MLP neurons of a small language model. Each row is named by its layer, matrix (down: output weights) and neuron, and shows model dimensions 170-340. Each number is 128 + 24 x the weight over its row's rms, rounded and kept within 0 to 255. Numbers have three digits each.
A block is one neuron, or neurons of one layer that tend to fire together. After each block is what it responds to, as a language model described it from the Wikipedia text at the highest values.

L6.down547:128110145118099123110143138125159136114144158065144139122118166127121089107149142127130103117142154154153121116112101090116150131159164211119133133146086142105106116102121122118108082139126180090166117133118103121130128094115135111146129129131128075109096133106145154131123135047139140104123119085164136093124108118124163104131137153135148099162128139114139133101073129126140082162128142108139113124095147148149145141114121113168088121106097152116128147134153145136114125146103137084105174150146105108122111118132
L6.down559:109109116145138160120171092157145149123118140169161155095125097142145134158149129108131152169107126119104133110150103152108084122132140205112146159105106139118132104127134144133122109158109075104121097119158134122108138147136104110139123137157120093153167110112130137131179123149126120106160143101119117109135090134147134134154118153118146140119146144170087111110121071081113076189132156133145132112125119114119172157071126133094113121146139120125150152159136115096145135115088135147115101138120148123168158146117
L6.down709:147137142101095108094154193086154117126094113129147125112139140166142126114167123125132165101145141146125125128123127100128098126141096111097119104144137142103092092146070163131148109093127121150140148129094083109128084110115130146142091123129111159088105104160155116122188152136144160125137126148117118121141116088123124121152115147137159122139120132182120142166154125095166111130146126123153057137151095083121138115142124130134161122142136134136138114167110120157154118151177089161121133157082133113130109155118
L6.down869:133140136130111166126123113115126124118123112148087097123151178145155108103150146168142121112149137129124130099139130091131109126101136050122140127161121139106089142114089097116123174102138141129122159175129117124136100176149162142149102112097165143119144100111133113111158131149131140163119125148113162101176121102125151125120088137158113163111161122147125132136123122148120172125149143141132179117110107096183145106133183092114167107101117160129133165120146137143106102129130118127147147103115173125131139131094
L6.down1256:139145131117121146127127138156115142070158104125141126120118094145126139107115102155063116115129117131136093114167086118110135169143145141097149096122183131117180097084112159128116161107128124081125150174151105110119127158123149100120099090145120118073141120117100140120089137123093144132158149111136153131111155116164119149106148144093139117132102100106144146136115160109098152118120114164129097130136120095111103161137140134109140124107161082140142124140097159122076094068152138091117143135144144130165138087104
L6.down1279:105118156131123142163101144119129134101103158141110082106131149159119122137131111139112130143159105123123136122103101127100107127145156171155128076106130116104139124121109116143092098119081093106109200115123156117093129142112116130149136088117141113101140127121115163131117124132116158095124086161114163136123126164149141124171156189107100118140173140143091108141109142109155099138099125095101121080105133106146139127130107147118143154095131135162164166106101158125102125150094148109143146118083126136180114117134
L6.down1294:155118116122128147107112086112171123119069161120170127147161137149146103154135162148176091076092145087130133104120164100121143148122104099131130128116098075109135155130103084127139143107107139116133115109151127176171128134158143104141124150113141117108119163095110134125127136111144081117160117073116141140125130123122110153096089149144144164117126113140163129112136114122145123128129127100136132153113114168116116079141122130126130144159127126192105118097128138127136155113164096145110117147079128145123115124106
L6.down1483:086096140105145127148109111144101186159123136121139149107174122138090139150106102069081125106143125106095129134080123143150112130136127179125088133108121119154113169166136146130080129125091167091112139151097117133180145112129150151159105119126122120139141083131147128088102139147094168158120112130118134157143134137106114119119173165162120116108051148115132131137130110157122111175171112167129169135054142135144118145119138123111124095145118120105131118099112136161155124154140130146150107162151107121131073144099
Description: Mid-word fragments and table pipes

L4.down132:171146045143102146176120147134154138120141127087171162111097135106129136140131100121130075126173169094137156130152092135126106150075101059140130160120150141147141111120146141189127132159128130131105149101126114142114118156151109151145131111170144155129098144135135166150108122156158105214138147105107097148148082081102109122115095144155135140143131145167122154097138124110115162143152174159140139137093120082094134133105153158126147114133118115113137158129135164121129146104080115145112129107155133135127121166120
L4.down144:121097134134118103128168134159121133146147110140071067127099151101133128131106096102161098130083143170131093102157108123098080164113147139141149121144215116114195119149113127129088144148124154130158152117180136118118176105096138139143107096144135126101112170113112146161121160134118092190133153130162133110089141100110142172111120154141117083134121109136140147087088112118133140125124142159166122115142156138147174104139172139113155146159110149113163108151128130094103114123140112116141127172149157138134098106166
L4.down1354:128138152128135088134103114141126104092132152134094166120103166140143118136138074113112121159166143175127145133134186164112166139120159149151130129151140078113165155126109106124130164135150163163097090170147151075130112115134067135110137153149104131117142121135111127105129136145121126141100125116151119127127108136125150115070080098130096165123092098119139125131116130107111178106117166097116144117146125094118077083117144126130153132106093110112108172146130132131139092112118149178155156081121157137102111124124
L4.down1436:108100118150137080152115160111124105103144150125095155122090168078113127143108120113104141149107076130117086136127113149131119149083118103118139142183166157149132134084154160136082168127180149137163144131122149105127119130117170109196131115135135129154100146165108132122140069114098101121090122121154116141132158136176133112185122163122151136144130142126094131117086158139105164142130117157122158113151117172174152145127147104139119134087130088133125135129130141116124159174134103165156143128132102127081118130119
L4.down1467:154100094110146083138153141087092102108166142138140158125128162129159116156116114145097108099127107153132116156092176130134144144111121127165131125138148112125108161164105116116143145095116151133141126126152155102150135118139143125157126112120130143125143111152110133148123137158121117113112142152147143189104179157151135115108104122131120154110110100093092143092114122155125173142089130144111124147119151120141122115126126146127140155109133135092124173112128158091158111186160189178141155124130159140107134136115
L4.down1667:123099103146121108145127125139067114126114120166106137103149149108119081096137160125091148109171123152125221122178173094086180109122149147097138157102154112145135162119135155114136121150146124075160137141137130111160119113124143133132087106136106100124112146142121087152116117145110171121119150129098116153120115167066142109097112119105120105121116132155134151144154142112113116128149093116123092149098130118112113135107124147149133158117154121130105132066096139157118099148136155175125136131120123118098181101102
L4.down1738:114105160098122142143116126171119154123130133104117124133117137137107165179141131143093156128140159129124154112114169150121109129084120158118130171117157137129080119119125115150097144093130124134117119115160088100118155112107152152139109077099156144139091134131139158090151185112109166119128132110118124134133107107129131138139142136138114120124109172171141114159151118112149125118175130119121173129151114131150102090155133132128127093122117148113130133169154111118111106141130165128099146111127163128099152076127
L4.down2015:149050127190110082125125133106080107175120133116104140135108132106146105135100112100096124130125128136139103140133118145089205144126109163138151128175143082122156176115079110150118139145142127120113139151144145102149077130099110129159121170132112102134114093132123132137120091171083081127116148085160115154180147133163113146084084126141123102135121132117106148104074161173102167144190115107114141157138128114129176133163111153124098173118148119154134136177123144097145143117113119170111103124142119157129141073123
Description: Identifier numbers in names

L6.down269:186158185138147131143114085120141120130166132104132118114152126125128117146137114127136139139115148126110127141133139203117107156112159209106096140141084122122165110086114132117120122112130117113108106115133149118088114142109120150194148137165132141130134140124123142145086123161132127160122107124124113103124105119136135150132093111127091136174143138127180161099114112155135167133156158098115112101119099113123071103121094140132130147148119145117103120143149111107124135126137095143118114129124121120180108082121
L6.down293:118126155132112150133125085105143111102133145131152131111100139161144151120124160108153109103087191118161150089138102130085129132095120173166092127149171168131137148139111142107142103130134123121085153109104119142102101133119099133134083176112168149136126120105137089122112118138131155107129137106159125131055151120124129150138139171139122108143095151101110156138139126117112085145113152112126093153113093119156142128130129077143132140128136078141121133102121157084142040086088108114137134131132151143109116167124
L6.down406:156132054109143096104115158127153113145069137160155116132130110151139132142091123142166146154144159152101171113118151103131133156115141138140117079171142145126038167128104128113145119127071105149128122130129167145155137098123138087147140121119152156102141130186140084143123084132131169153125134145117116148092138145125098151116099133150147127134115142138117173087092091140153142128152146117117130161129133098098088168101152152111173137111134150142098156092123125128116101139138147118169148123159122119113109144106
L6.down452:146168097104097161144098129140117161146143153141089136088151153145078183129149104137188122160149120137110095096106125137083119155144122139121141117141108142133136138135127118142161104136141102109149115140094093136087177116130143142135124096141153129122072105103164105164093150137090188125122100168118082175079139089142163118105077131099109147120141103119112151114119119137105137088115143142083133118113135139138109131119131117154163131160127109139110073157145147091099118091127123127171121124159118119155127155140
L6.down904:074177130147155142149114084168121140141141059120143139144152167148160109150125105127206090125148138133138135125144118087132121099101148124132122188152133150142077122152128160170106133168115162096145129148123123142112160124113119119109166170146099107117123128110096150150149122140067142145134137097097094129121124142128154142159106114117106114113173116116140141098115070148129128126114125129119108150120104135112147114120151114085146103139127166157159103135087148085106125126119097132138114096168117071099117097104
L6.down1072:114118092123102166122119084144141129142116136153138165114094110084119151117131129091128161145147153132128134095136121132116137129102128128101123151131155115131131109103154138094108141148131162137167164139115153102113075125126171145138132141135158076150131109162162113124112104124132148146131166101129163126105153136144169169099112130082111144127112161138119129128065119110156085133150138128146166152132157138158107132118143095181144085169135106128152108145118159144119106142075152145141132108141128115123167109143
L6.down1098:146132151119096075102101111121176149167146074181177137156082118125153111132133163101137132167124111124152148153093126154134114098168149121117135108115118150129133164132164149096088129091112136114139156208180131171113164151119129139173156127147119193140134103144138144125138134119112131097160159092127141123104102158141105148158126172069105137120144109133134128139111140149132149134108097141127159115138096088115172146116149178155144093111156127118151109176087133125123150105160138121108125124106126139135170134140
L6.down1989:098139139137151139091130118129107139131121106096146131155146133120086127122089123117148102126060156143104121122134111117126136154171159077097140111127103150116099107155117143108042165142133156110119127119139142132111163143165137112123132109175120123128124102075140093130138115157136104121145109106106132120146083160136118147149162133155117108175096142110173124157125136126153114166164082118152097172137109110074165118143149173140133144137127140123107080137137147129128132116151129133119193147134099152116139108143
Description: Word-initial capital letters

L2.down1662:110127104117153121192139122115158093156117136088142163122083147150159108102105091166175106161113111136080128081120094127119090097131103085099131136091151140099091099123148141125119108162108126104156115108155113140113111122077164147113162147128127144090085146153138128146127097171136148113146110123117131149113167122104154167151089113147077126100153134132070116143093107144111137139086101105117144119103151128089117103179126133149117147124082139129110110143133135137132164110129134141157120099145109160080097106162
Description: Capital M at name starts